MLP neurons of a small language model. Each row is named by its layer, matrix (down: output weights) and neuron, and shows model dimensions 0-255. Each number is 128 + 24 x the weight over its row's rms, rounded and kept within 0 to 255. Numbers have three digits each.
After each neuron's rows, "fires before" lists the tokens most often just after its 100 highest values on Wikipedia text that the model never trained on. A number after a token or word is its count.

L8.down723:094162110100122133100097114161130058111107126150100131129167111145107118133106115153137122101115140079143115157102164139111119057088134129123143140099126149151134074132152133166146131155105126132120158119119092137166126121133132182153119148146142146194125142128111149107107133135146100082120106110120151145146169136114123147146159153131132117137131136083150147110136136149174134068113090114127142137167155152107116150105129107157121106123137177116155107105124096163155138182124103164148118069115105117143119127131147112082136168130164165142118159135128163120140143125120151133185136095102105141142145126128121124140110120102110112125152145112164076145119145125117097101111130105147092091124090112136166102102151158144092132168151122086125130108110169132113105138085141
fires before: "ent" 21, "ou" 15, "b" 9, "ber" 8, "ear" 7

L3.down654:135141158144162090133133107121122131148081152139128187070097050089185166118121108101126161088140121148161159138101148163135135094162124094197146148163107132099154143156169127147151072094136102127155173134138106115087151126152137110149152150108076100150125149091154089126125091138093142083109131150141076120085119150113133132093109139179157158113114081126114106138131118134113137166091101081106128121118129122146135179136136153133179110140109132151166151093151141152170158133141086140130112105147139147139144131135137133151133125137104124083128123118153145127120127122104088138126126110111127135136107135120112130122145115145096119124136135082146117107125141124142155156122140116130117150112135116133105119144168152148141099128103120125131134168111124119126090147147139
fires before: "|---|---" 22, "em" 10, "ord" 7, "u" 6, "ed" 6

L2.down407:149138138130144140140117148120110070126110128155161154158115111136195180136087136128213165147155077140113113101161072118164087155154147121145120136172142162130120137103156124092140116145165128119146079093118117139117154131119148141154102112155159131135133110127154162136125099095102126173134147107146100148137128139138132111130135144138132142139132143131110128181123099159103144096105088111122110157160077146117137154124140100112136141135108085100100118099123152151152128133122120106137137099129114102127136157111141120128086123157101137093126133150136141164166136110099111124134101130123150161158098068138150121118135095089130132069130152122136082103095106123136117121123134119161101097122123097114147134138158119118135202111143147120132136116121072144101178143112092
fires before: "ic" 16, "s" 11, "or" 11, "er" 9, "a" 9, "l" 6

L4.down596:150150137113123150120159147106144128132114106114102114175151109121091152116118166128149142125141166130097097101141077128108139111158146129153112153165141070148123103157080165093162138109092115093122131114104111143126104140092121109143097145136154153135147142134072156134140166092156129119144116133189148100109124121112135130112187129140162080129130099097160101097113144101146082108087166093132135119199115128097119097146137157132108106106148130153073094114153100128132119129095117107158148128154147143076098129159120132139138162087183111128077160138122138131150134147146109086141154134161111160120115122141115088142131143089093114114121134122139107147116128160122114092132109153126095104146153115145140104146133137145158165107126101142108136148164145133115159137172132
fires before: "n" 37, "er" 7, "gh" 6, "p" 6, "i" 5, "y" 4

L8.down1020:098133125138140115118114108148096104143135127120126147152180170149170108150105113159139121114085154153121102098094185120135149137123148139166169160126104129138110069129086152146112129132112094138119161114132101151153125134151098090133131138148068126109106149127146127136123068116137117150131116133109132157126117131131116162122177128132128158164164144107091112147195142119086068128162117090137126141141143113082115126095118192126140153125107146084138157144128151113124146083134148165105148102148119162117128140105144134121142105141127154168129076123105104081152102066076116149115146106110140153111124136121135176164122126098113129080080140152147124140136174162150127127130143154103148140126130109122172121080129110138132131149122153106132110141131095131127118114123151
fires before: "e" 64, "s" 6, "en" 4, "es" 4

L2.down992:147169117149101148148089137129136128165114105140113161165146144117140144121121141094117130132099208109175158152115133136144093055088116109149133139118130106096092128088123133121120092160129120146129133116079091109087131122126155189126086131148147127142141125123115143141112107112104108112147159113116162101140153124123128158125139133139070138122132153154123145108135096146136137128120093125127130144141106086154104126191145119133077098129118153113104065125118091141117155160130142102090130088122123121093144167102146119120127128098138133187148172142097145158106134131157108119153125097138119151122101126119102088131122162125165138144122130120115094161122086120201115143143164123120133125129126146078142110135165137113114164119109138127152165102145125109104111119164178
fires before: "p" 21, "z" 12, "ou" 6, "b" 6, " S" 4, "in" 4

L11.down128:094139120136102105128118107150095137114151116070123168152124164140108136115149147095142185103145127109107095169104133137136133178125079121104125147129120109153080141103132164123161099119099129122108119117160147162110147102132137132093112149148049121113189140124140155128156140121141099146124118123159132098137145129118127142182116131098111125114113168145155132123122130109139116129108115123175109118103109114132110144102154118125094104152127135157088088137104101111134093113139159121176137139113154093120181155114131161156138120170129098122136133095133135119141122122117092110180150146107140134161119181135116149063160128124112161149121113154107138113113137161110090134108175094105177156152113129114140167143075078130138157092147119100161169118123119140103127137127149
fires before: "ed" 52, "s" 16, "es" 15, "c" 4

L3.down328:140116073121145155140113150104107124140165108145109135121114104130164167109126135119102074144136113120178131127127142152143156096117128121157116134145127107125145138156096164114134109050122106103113153083091132143148169131158134125148158112123120141158145112104143169112138132128119127117174165128143108144124183152128126149164189141155134137115139091100105094149135133113140084106115161110091137162093108094165137168147136135168133133109120129140136118116120116151154164102108121134130155112120100134097090145101151168140149161145169123136131114108134145123117152147106075118135090120176125115103163074156106105098118130121095146166133099082166164097153128134075156101136103096085108118116124127138143104096129132169103119143119114119131118183132096140123120148082113
fires before: "m" 18, "ure" 14, "u" 11, "ce" 10, "ed" 6, "ing" 6

L2.down734:095136109100079132081109142125185139106116108171127140160163102122100167142108138135120129115146104116143107126152108116152110110141139135171143128161147144163144157104136153134134124105108146128158114115085121178079148132119115146094121128153096139115115167111106193100107135106118132128081151111145140096167129127112137161125136164116162169070178134136162121104135124124157133105155137110101106127155146111152099133141130132156107122091168149106117126166131143149082137145134156135114142118115149147125116138150100169144156135140160110113132113107113150168073111171152103129116135126139086121079109151126116121127126168130130067094129123129114152088099137167101083156132117173112095092115120128073119125166154099099105111107164136148132118154143127098132138118171125
fires before: "c" 18, "g" 15, "ab" 9, "p" 9, "er" 7

L10.down828:122099104135125171104143121096141144139091108120132114118165114132131142144169126126091151151115098139117116132123107124118130146101116125109123155127064160161143141105154083113140114180108079156094154147142104169170107103087080156102109110088138148135117127146128100115190107104177187134145167154153150161153179115097129138152120138133175155135139146139118123180097132105108096140135103123114137117122132111131161112125123148152143152117118154133109127160134128152134126106078172127128137134106134115121128158116120109057131111139126116110150122121152088186136131071147124129150145160095166102163160144064149114104076086125126123122116101128119154120133163118100153143124146143134109127152134156136125118129114100109145109098155078136136108166134157115106124121114127
fires before: "ed" 49, "s" 25, "es" 5, "ing" 5

L3.down644:110112131102105151160109141142112103135149100174127129105161136110124163137197082117113155111102120143119125145132114113113174155163143100154108089147094163158175139157093141119116103136131119143113096100131129186114129112153092126118133139134145165131151150134106112128155126132109177128110139102172135097080142141123133159104149140120102128121134123103087109125120127147111094134119134119124106150145177142161102124148159153167170110106154132128141128145139105156114133146109070137136137117117092154119071138115121072088168094145128102152148055160125102131182147152147141155162145144095122134161140113126107102168077114084146115139105133112127111074092140128111114134162131110136135121129128120130130152134174110128091120129111105148143086167139141111099165107136152
fires before: "s" 19, "ed" 19, "le" 10, "ing" 9, "er" 5

L2.down82:121165079138144202117163106135147115128134124153146096104133106102119131134086128143136139155131118109148164135133125129143110126120115144145161141113126098106160137105132126145119102179162112156105143139075135126097129130144132146131110117161135142135137143114098056126096090130104121178097122122154146129134165135134124130120130100141141121119177151110136127128146115135171161124145095123097095139123121132106146137122175129159089140123103125122157095056136094130088118159084167093097114117132093149154130135146108112124165089182152122123164142123137135138118130164120137175110131098103111133116111098148132126137157125155107127105109156147138165104151117102181093083134131156140123140085099107137142116177132136153115056157085142153143148107166126148090124096142092
fires before: "p" 50, "b" 9, "er" 5, "il" 4

L6.down124:103106095121110105118119141180116103115125131143112104134149159154078134168108135073118075117119124115162189127129133149100131146149136124138170108131147141145154151111161124142135136147104103100189139117080118107142139170159085107082108132141150128135092155100154159142093100149120131126117146095160126119121113131130135122147119098134129086139115139129142139164121194136151085145106145107115095103134140100118155130093139130128167141100100174096164092097114133135123147156093121116074184165116122102113155145130156130101118144128105151135103151128127154118136101143135128160130118090114074137104120075133125105134133141168166112161155092103106160122102157139155140100158115117116157154100122146146136188112132185143114097148146113142112147127106138134128122106147112
fires before: " " 57, "19" 13, " the" 4

L11.down887:129144111099098086145126160107144149167098120147088060132126157125135133111139123152139129133128108148132126103136151173093115096125108114140153145139115115129142122167136159127137139144127113110108136153171115129114111109137169059103133101096255111133097133126122142133158129127116134143124138104163126148103154119129105138153067137146125099108166122141140133114136157136113118117135126129183137136128118142162134135119134142149151108133134159137155110120123142149134110102150110143138136102101138140151169153146124136104149163101113089119113082119126135112149105130204114155122134126122096137084109119079139080165121111109141110122082171119114091090088141136154113117099125152117126138121130147134130111134129154144097151086124129144082106130110118129130137108122167
fires before: " " 30, " s" 8, " f" 6, " S" 5, " N" 4

L2.down63:112151105128162124153125136091156131125146198113135142152158098132112186142106141103128134159114145158133169118082105131134133124138182125160123128178114170110081138129153123109123167116135133120116131105114147118141154121161079062129083079169127171132129122082154141115128130166173071102110144148116089152116113133125162114089132133134147130123120121120103099148114083131117112126121099149114096137108147168113129129150135144135149150096153143115112074102096137108147148132161165093109138125127134105148128141108122148106142084130130109146143132119133133117109151158158154111127114129135111108093124127109149134116185127157104124070138136115111081199110125106100132130155130139138102142129096117153145112128185142114115102139119108148133064099156144105131144150138166
fires before: "e" 17, "t" 16, "l" 11, "er" 10, "ion" 7

L3.down476:106158105115160126155148148118119121158142132074136157106107107124141191130121083100089141062167143160123124125114124118118162157112152151145150132124113070139111148105130108129113140095145123184070161139114149145136108157132152110123117144135127137168147129143132100076130104158122123090164195136166145113108117124142132141129145111176134127122114088080117101125126122173140092134132139145146114132115152184141145164117147173171110162134092135111120132135136125150129109150109121140118139085138117158179148162137100131097093087145134125110119133118136132148077140165096127137094137135125124125112093080121148133128127100090086092094141116133141137128133122130074135157133106186153106091113092124180121134123137131155124093110137122143126124139131117105168157125122153
fires before: "e" 17, "t" 16, "ell" 13, "he" 5

L4.down99:135173086122136102119125158110150126073108103135127118088160105156099142110142147157094125104143121121128171114124122130102106162135112147138131143146143161069159133120155128138161170124147107142123086127120157120110098134131087104114104092152125110119171160114136149082093121114100088152127151118133106134110142100102120100142121117138149150115081158094149100173130098140156176122135141140178083104086178128124141095159127133133107117130103160112121109124088148074137138152140109169156139123133174086181144131108124114134153065125156119136091135131131126153160128115129119145078143135093106105132122170124121155125191116106130134168130135107168121129116126124127147121162144126128167146087122114092082135114164112124092152152151143131156147114129158104136122093138115
fires before: "ct" 37, "al" 15, "t" 7, "l" 5, "ate" 4

L2.down597:132165145123114147113109146112179069103165097159095103168088152136118118147139150130200137108159139096127126146113094144150143137138130149096145120149142166100141100160077139139127090141123151145099113117104151147119101151127146146106134169135101151113119126142137140108142129111092166153120117123086109134131160151137106150100141157142153123081128139082107138120135131102135113130084107130133098123137154102095143106127135124180122157131122136109114074097181137147101156178173114132160144113130122122093132155115147112133144132155187099105113143128117137156099152167152135116127161109122086142156158164122109091117089154068109097121123123133123132127122129083174133122101104140152114145123150118112111112148151101126114165149152136137149113094180077148095100107114122
fires before: "er" 25, "p" 11, "ing" 10, "gh" 6

L11.down886:104156083136162180134133133099103123130076148126128150147131123149109146171137128117098094184136115143147127111111120094114120143111138160110150133120133135121126131115173129127143173136156128130114145128183116119134129077113089119090154169108114135137138121108104124143150128135107138110132163176149110116136144160104159133105150114145129108122114077126110105150149116073151188119112142136114126146120113116105095092127099166073137143130142118118141131104132113143152143152167152140165133077146126117132127117130146142107094143144162120115126159115093149149113168139151107129140113144086089137161129113122128134134152115094136107151146084102134046087112180090117159120080188113131144102126115131142101104105174074085106106141114104127153142142143134170100135132109159
fires before: "ir" 22, "r" 20, "p" 17, "u" 4, "re" 4

L2.down1022:097165153111111133109126097124118164147115134112105115132163146155137136094188105141158124076089140135136164125168139140128152148161113089139163119134115095157115143135102117140089150106127136134188100115139133152101080160109128143120131180110144152158146131098130140146116143151110131110137145142126119130176112150130118138070137137115174080145163134122123106100124091146137096156091134118096114152122121119122132147082146125132151116105163119147134148145137097121119128181118087119176148095178145131128132152133129099123119104114123128058119142137120152139117112112175099127156160147111115122142141085165131096157104144113138136135136166139136105108093182095128115181126117084103114145135139133127085084105160070116081128164100147120135105134140146100102124093132117
fires before: "ed" 16, "s" 15, "e" 11, " F" 6, " in" 4, "," 4

L8.down581:097104116125099144128108122104159158167099135105109127143171141114098127149070085105132101141090114147150137130131129112088129167151127140135155147125129149139149134106136105165079096132137125116162105128106111142109108091164120119123144083131102164133122105171200125138119089088115122118138142146180131130119127137124163153125144073137075097153100140167156136094153171176135119112139190116128113097100109082112127086155121091101107105158128114143121150079109154132114146154139153106143167141144136161115132154081100116126111118159101126083143135147123110145130131126154101155114135127142092151126131139115120124150121123157192104176111101143125138152118135101128140137148119139129118123136120126123142164164120122131103059119154114150134100190121137157146144153135115
fires before: " " 41, "19" 20, "2" 9, "201" 4

L11.down499:145102113142136101135094167114103117159096151114109147115123112121149120155084118169190094143130128107117147139158128164139147124137140147150138140141129101167145110119124057175085140162135118137125135088133111147104116123149121142170077075122154116126105061164112150133128147102152111141142157091123087111117190125124124117119097120123132110090128139108129136131140148127115139148140125163099081143159133162181107142103134094162157160142108100064162131131123172144146137136089109132068143124142125092126144085144106157093180122151087135134120111119143113154141156123111095137121122102130134149111123110116120160147113134085166139159119130161136129136135148162100109147138167116125124108177125127110098145110118136143138106161087123156151084129105124132129089149118116
fires before: "o" 21, "or" 11, "t" 9, "in" 7, "le" 5

L10.down263:173093111144103145137116104141136129159102148144107134122144170137117162091129157110099179132130144087061122140099122116139153148117118141106128103166095102142143152123123162101100059120099105129157128123169140156114154112122122107137113140129104117106186149112138091172133112161103157134141111140157168146125126131097142136168137140126115115120118176173173158132128143071116099145137138107124126153143087136102127117128094119144084129087135113137155113141094114137126134110090148128139144137105146081121184142165135156125129089124180105134105096114135111113102117115152125072151110153107153096168130153106146176127123107144096140142136126143147116134117152134125162135120159149130137132114100135138118153137132124102153127071163129109141117144103150114082191121098080
fires before: "ed" 41, "s" 30, "es" 23

L10.down476:105145109125144105141139189122121123159118134091122134127123133105154116119107145090156137110083140056152145122120152137092119162102119097113112149120085121124177137127060148085083135156132115159118144132149095117141111144097159105107124088145159147095129147128144142145141130160110131144146158100123122145171159129073127110157178094169125114194126123110143149135098176120111133130142142150115142140144129101109117160139152136105093123136096154146134151126176129118118150145148141151111123137134192148137118137083163152129104149126114133069115104164184144134147107128162095167103096108173106142108103145101135109104075110119129128139132135119131139108128148110077121135139099078106150093145106138113151143159156130116109161132136120105117142132121134098091107148109134
fires before: "\n\n" 43, "\n" 27, "n" 5, " The" 4

L3.down1012:130164110164123142083103118145140109151131161125139103142124116113104109150113188135142100069091129110102144114156141143101182138115124145164134124124110069137133110144188110105079154112162118127179134139118078163134145127147109127122122126135112128119137114128165134148146104122149153156090120157155123149129121154142130151063118155106143136136131151128117109126121079161130160156133182151116163092107126139092115115092119081158156134157124086107126124123136130119126106113096122116185166121137152118168119089158130127156142158120105110105127145132099137137135133117111155165148122113111112140097104103098131146124135159119113113133150142126158155143133141103108124091167122114155152093085144097091117107184167126164109110158174118115102120105110108100124079173092130
fires before: "en" 32, "l" 26, "e" 10, "t" 5, "f" 5, "in" 4

L6.down769:112149083119105125117154117126116095152124136122135121126112111113130104132072140108136159158169130132122131104138106163107134090174146159117117138113118191165162125133121156103105092145105096131069105106125108103128177120115140153141115109123097145135107184125165093129079118115119123116157152124124091153138165133137082107117138116141133132133155141123137130148173145144137118139142163093097108093127164103089102119121198123151115134136142129140149146097098136166159163140124115109181132112145146129133146104152119133112170137109165134122104119143156190106154132167097121136170095156146133137128071119139125105126127131101128117103141120109154080134128156129137129114114133091176167127103136109081087094120123169117127115149160067148118123145151079141152144112128099
fires before: "an" 18, "le" 15, "os" 13, "il" 7, "s" 5, "ar" 5

L2.down434:098112111151120158121135083133103124125111116127160139130149123140174164087118100148131117112120075100189148104136112111084118177132191110171174143131123142151116123124145107109087095151127124135207109135102122129131113096132096136137115188143101133143125128125127154104129129153129142134143141112159138098147158156099146123118130115097112135142140103149157131128137160135124143128153156086170165156105099136073099149138149162147140068143149132121097179143119144139099115136155087114143140131099109126135122156096122139147152100155133123118115085139137149149147143160092113083123113161123092168103158093145158094163085097131123097112159131127122140100118142127118175161116094121102131128166145175113121134101133126136104122093123110145119122129168103156100103126105106
fires before: "or" 22, "ed" 12, "ion" 8, "ions" 6, "ic" 6, " F" 6

L3.down977:114124143135091124111123074113143122136153107120149101078075071132130138185151077100124085135155142152093190142156110115112153122153120124168135112123102172143144114123109118173123128120068107126118098115142164128095137126115139119085139127129081154139170148124141127131103104103102163116116162108106109105120091178115123094098167153143111098122107125122122103162123118092151096175132130089137117145150135118112119169150132121122119110133110159155133129107146104125111137144114130137114099131132158123167139116100122155123151155129155140132129122137144124118161164132132113125123151126110122139117149112120174134137153160097139122123132123151169109106141120155186099179112083075142142134126203110107129109099124144084163141112099140115173143159170123094122120147160147
fires before: "ar" 21, "an" 8, "am" 8, "il" 7, "ur" 6, "in" 5

L4.down536:132133113148140174126124167107091113125181123095154104094170124106151100104155129109143143101120133152147126136153146149168165109130137161109130126122122100168163138132086157154088143115133152082100154102131164161127150053144116179136122120141127148136140132125121148156087143127131100087111149087117116152110118148129157112123169089132157141100142111061097084142146083098177140121124111125094149154159117092136141137118103149115155127099140109134145085099105162090136120139170165133107134128128141096079112167097120167123161113116120133139122136130098126139105156118109121173106137149137150177159155065151132090132092157124146094101126112127118158112136143118129148128121092131096135145162122176131111146100111137111138134104115139138117142160122141137112098125100134
fires before: "ing" 16, "ed" 15, "n" 14, "es" 5, "an" 5, " the" 4

L3.down332:123157100142114124144150132131082165124148163115105091139100116127141142155154133152148101123096093123168132201083128119160163109143133097119128137166091096129093141126118130163111131166125101117134147122149108133121153121155143115093133147151158110134126143174132134134135131095084131150098088128140144114138165112128131178114134127148168132130106133120121112103127145142119165103125130104117129123152136142105099148143137116079103100141127119147121063127103128102125147154146150120088185157144149152139137126116112115068155111151114118122109138088141131104171119087145124124099096156162164150134125108134132177140099137122096079099152154157085088166145152156137159086145098122118145096167123103121125117100083112124082104065147143175115149133174115131125155123125140
fires before: " " 43, " D" 8, " H" 7, " M" 5, " F" 4, " A" 4

L4.down654:156116116110128161114205127102117122130155160154102139134141083130104135156089149157147121142171105119121112119111115153119090101161119102115098161135107106151121090109131108109133110147145080119143146085150131126074124108095120126169168146108115157107136124119116144108117157105126086136162121116134124094143103180140106134152103152116182186100114104124146106142161143164093113142159122131133092117158106134163088123101114131152206112118134118127136167111165158123098118099130144151070118146103155109130124112145091152136155130149117104105138128125141094162106174117098131119105137133143136117094101148174116108107120138159117122126110124115139153090145140119124112121172138128134157143168158149132115076092099086078148129135139136164105161160126138147147119103116121
fires before: "m" 19, "le" 15, "l" 11, "t" 9, "d" 7

L3.down295:103132132156133159132086094119141141169105136097116156103111163145136131116185119112115100123089072095122081097123142146100144177127114136129105132143108115123122157120162098110079119126102131151133082142150084142124147142110158132158104160121101151164122133109149121126090149147096134141102080160135147139137134095113170119137140146124171110134179117134127148121150134170145138129133114121158093124168111171124148138132178181125120108134114130136170148108114121110153158164143152106128147093135127124100127109159106142114086130143115111116081123136119149141099162164131128158121108115143115121122131131098110095127112138137126102149106149177128157095083129087079107157126130181160119074122135161153088110177172125108101135094126120132129116160143166122073130113143131
fires before: "ed" 26, "c" 13, "ing" 10, "ation" 9, "s" 6

L6.down229:086089142131115140116103162130115138160109133126120175109165128110104123136089127106142117119105101117124144147112105142114136134084130137142143122158151153093082161125128157194122095135139117136149084100124106125147156106151125111161101117166096144122068170196130138132170072145122134131109116149144125128097133129110162146114134131120119117166085135117109135108117106169127123136123120138157144084164111095134101150120110140125113151118174126127112161139113140139125155155144137111141144120126115124098105160164163130123174084082119102169094135139144157143166144116152126146164144163131123105167115140142138098175121170116153137146134110154091080138172115125111130147126099095150141164107127081070111123113125115159115074159133127145121088155127091137135109109142085
fires before: "19" 18, "ers" 11, "201" 8, "199" 8, "le" 5

L11.down630:121097104136153113134103133169111122101129091109115178090141126123126109157090148145131164128156094134160134122138096144153111143143114161161134130119110146140165160136124133158103100144114130091133066073095092127111115143185116162125144130137082160134114160139124178153146091129126132181107159116127121098146145105109142130126150116117131111095095166117154108152170099132147086118114124139127116121141126123125094146153133104111136145082114107127103149096151158154167106115146145142170094105121163086107103128142071128132101129138123190122123147125116133120136087071085162123102184099112120129145143078140142133126135118153131166100171154111118094158113076109151140107142151134139145128135138156191158158119077125110115137132125116131132128128146135126101160128113123
fires before: "ic" 19, "or" 10, "ce" 9, "er" 7, "m" 7, "-" 6

L2.down177:126115093112159090151163117112103161143126108103120087135136156144109167094153121103132150164113112137168122125140145139114125123134177129096152100147098138120118119151116126122099112164109165127105060120104105161164144083134138148111120145141121160135120112072209116154123166099113112116171127109127111130150117103131151141138200116139125133099164143117134118116142162107116103133142121133129122115118114156129163135133162105137154165146118127104136131112106119121158134119082150130109136178139100110119117081101165137117124162143141144135144131149162143129123093109125081142115104111115149106125124136199126093145122118144095117144134174120120134136119128162102137165083086113155116090095154145152091151100113142163127148106055085108161147138117088113138138109103107
fires before: "ed" 15, "un" 13, "w" 12, "ure" 8, "ing" 6, "u" 5

L10.down610:134118097150119129082131085128156154175117131110129140126178136157152102124160112126114149155130094117124130140086181091148146110133117169117142119118122111145134128127126116157110102078102199131117144110178156157121097087098149117126139126164142129112169130138121133149160124126114144158139147100112106149157120105133093113128104124119121099076140148158189118114118129119124103151121075097156077163111089103136140150146090195123122149123150124154165130183094145109113113103147112185148122059161137086126147140121139121166122158156104115124096093143153126135117171116159161142145127131117137112136101135104149130109101155108134139116133166129147111084116137093092150134133135144110102121115099131122154136137147080118136131108130113119167136097140092099115096113114110
fires before: "s" 70, "es" 8, "ies" 4

L4.down691:153133140090125162109150108121127109156152169114083172166139161180105151136110122151122109097120157101158119097128161167098138072137140134107137116147141097161107083160135124134125127077172123100151150159096117150145138138111133088098100118161045122121117122122111138120162092116145114123122125162145114150114108091134118172109149147142097154127136138164136162105136119147084126151164126161152110160157095122139143148171071154087167142116094118083127109102101177126118134102093109096105150100133124114105112116166106122139125134096157142169126156174137166106153102123104157112163132155089150089132118106141125154103107121142118131125149130107160107144121131095134168107138132133163136116138111113145124090113124157130116129137146131103127115099121111099167121115118149
fires before: "le" 35, "f" 15, "s" 7, "v" 5, "e" 5

L2.down155:152178147113155118155067144174081180159115121123099134141142159133077099154119162100147152142113128125121142123124137150130099114114139132132114105096092139120117160095110117098159106149125106097098152113149132156083129155161146111135120128105143133111124171140091133178092105060140128130152160116095169122151134085123103138108108101129099165104108094150146149098106146142134120121166139105140161149103074107113123088155112093115134122143162150133134090135084107195122141137128137131142127148130151101138105118118120115097142123144105116165131116113134102108151166148161191127162137117112123146120120123118171165137150156145112114160113096126142123121139154146123157158147124121150158098100107165111116093126126142139131120130134135091155091081126092149128147085096161
fires before: "gh" 23, "ou" 21, "e" 11, "b" 4

L10.down229:132124125164130203116131089103128112151126113091121144102094164144123108177140155141124103133123132142164147127131129084133136117119141102149157124114118081129088126121125102113136140127122127096167148123107095114142086071158127155127146140104125132123090081131160100158130159119133122135129073144122091116123117128142070161110121159171182146172112119130143133131114150140144143117149090192092090080133133149111127087114131133149136149131111086106151168146132068151149115141133133131133110109119123128111135104142175140140142148160104127106121125122086156113066130119125114143140153149132125097130137101139100102144129134165114114186139133128159106126133124124102174126062151146127145099118134171133138097150095145125101163121146152118102122133111164197100125145122109
fires before: "p" 19, "ou" 11, "f" 10, "on" 8, "d" 7, "r" 6

L8.down242:106157146100136071135085168136116140093153119088125107116141132134179132154145126122139133107089097147133141122133116136139088142125121145147093134145169142129110119104097162118089122132159075096113106144153101102076124082111144140112142144116172147152129174151115083163123183146067119112108136144163115148134136100149119121118066137153146098187111105145159103159160116161149134105089145127109122142150167120121129138144142124108116148131178120142130125104120181124116134137154142129136113097124156134131152126160119132144130085179111087138093157115105122133116114127148100110119124094117140151145148109137148099173108114113152161097153130163084166141098090165123125101080103131142133101166123147132104130149151153094104158124137101147153125139133111114095141103106154
fires before: " " 50

L2.down386:111147123107112155103157103129098123155108100117141153167102124120166116085158107127138110130140132110154143128154133149149176144154163103153130149147101159126135095097139122137137161147099145127109130149113093160135147121112138142106120095155112157122083087161158113130144127146170097106146084065168117099100123100144094151134116157117148131110111141121100082121091071104126155112118152181114125118135150139100106160149149094119152128136134152095189124143115119112149129128118133118195107118115164126124102137100145104080143156148146149077133171115132171121148123086150114108143124126149066130155122148106119105150117115134153097114130120099143092103129132102108154114099176140115144099125136108143131151084160122133111172127145134092109095120186175116122123131152128
fires before: "p" 21, "ou" 9, "er" 8, "ag" 8, "ic" 7, "m" 6

L8.down615:117176122103147161099137128104110151147130122073122143141115130119139122143143144080085102150124121124154111103142172178074132109128141144160137139103152182157120137130120121130137088107129116101126121123218162118090130167128098136146120092093110140174135172077122139125117126097090136133126112168127136144119175114099159132094183122101113095118145126151155096123152090110145107172133134117131130159123136096144079150131153117118109134144155160119132134114082107163142135117153094165143177145128153114128168097160128152155130127093122125119139127143164132124142132114125111128115138171137084137090087140126131111105158181122117110146140087140138161109147118112151104136129149108134117110082163113149088107096125107128119108137086094144110112150131115164149149110115101
fires before: "an" 32, "ar" 14, "in" 12, "am" 9, "le" 8, "il" 6

L10.down118:103157149124126118119079122111106165111164121083115173122073075127123159087105078113142132126125140172139145113139114120123152089171103145138134124132096147147144106115166137152170117133147120113158111108134152126116160149172180075113116110135145116118097130147088169168123066153131167156100103158095134094161137140126127083135163104136141092156150127133134133146104129122119134100121113136157153136145112103153086151114106102108148125117093131156156149143124144099151100125108096143133121092146125147143207105104134106146128111109143141114137158154145101133163122154143127110119095125152161088094119133162140124109162081085121142079098154138148156167138111156113082142116123142113146123098127144106119143129113163098098138150097132139131135104139141145139146170115106
fires before: "am" 24, "ar" 12, "an" 10, "all" 6, " as" 6, "il" 5

L3.down145:172169116104126071107123118118117146123138137125119108090128102114094151187116118179161124118166115110154110141112120135093144093134134123124145145137145117146138162113132146144120123149073089148169102145127089150085168113116152150097107141160098122143162101156164149148140121115102110132098159139150127107140144149109102166180089101185133124123116129099123115111151124158177077107120136089154116090092114086093148136134134112118127093109157114147158141136115163153135122148154114126158114112124141134109116132142116113166107164078114143151108120103117103111118145140134125148133148109108143132135126065112155098206098111105121066126145094120109146148091156177093142120136122153125157125154141153140119134112156130121143139128133092168127134182105131110117112123146119
fires before: "e" 17, "c" 15, "ly" 12, " the" 12, " " 8

L6.down1016:135118128129147155127113136110127143147135179124116154143175140109138078122102139087190145133108143126116132107128154102092166128105130161114161134120113151102142152123079147077137156108114081118134151078150113144095150113150111145106127090104120086172115173154129121111134116144104117119195110146119126149103131130116141119139192138128118134118131126084145159161135151170120094109105174108127127170167105104140164161164109125140136185114126126106094113139130116115138103105098105129122170100125115120094117172138146179182141111113153126111104124111095109117175125143148115085147083148151168163121133105174144100165122099115148112108146117134147116130139100117137122147110145172137114121127110131161119121143095137105101115146108126101130104134107087114146077147124105
fires before: "ent" 20, "c" 15, "ed" 14, "ce" 11, " of" 5, "i" 5

L4.down812:112146143082094136105112161166095121114100111159111154148078127161141138097126121130112132130152133126135144155150099143101109180118115086136061160161106127116159142113161149154107143116125134095140112111114126150093115128116114125153150115128121100115102174090149161187136121093122138132057134091124087153132134149130156150121152159128129131137159151172157134128098105098138164135102098108151116137095145098135118123121094099131138154091111151098130121118157121121124094160134101155167158136114183135143135125131131111165112153110149146110122121093127108067140088124115137124147143121116110160115098136143122113136108135135082113133143135112101137131150179130140109156083132134116070141104160134123124116116181142145160202147150126075100152151151138114120113148149161
fires before: "\n\n" 58, "2" 8, "1" 8

L6.down811:112159130075110096122133177110111168138099169136162123104115111093137130153140118148131124164100160138134153111129174155110108163155088132129117122148134090178150118117162129126132152131156132146156137087166142144112118164124121125153141102145123107111134157171134108175109138089144129151142167066121100097154094143097146150113129104133108082087129145137135136085061137138088101083108111122119125127101141084130110118105093164083122148145149123146121153136151143163105142134154126139120168149129135131142145154098124120105093086109136146136133120110066173133114151106156139104131124103145147134139095122152168104103107148117113133126106141113159157132158169118144163102145116094143120125091098154139176143108149134093109177162159095134106091133144133137128103149120125
fires before: "\n\n" 58, " al" 4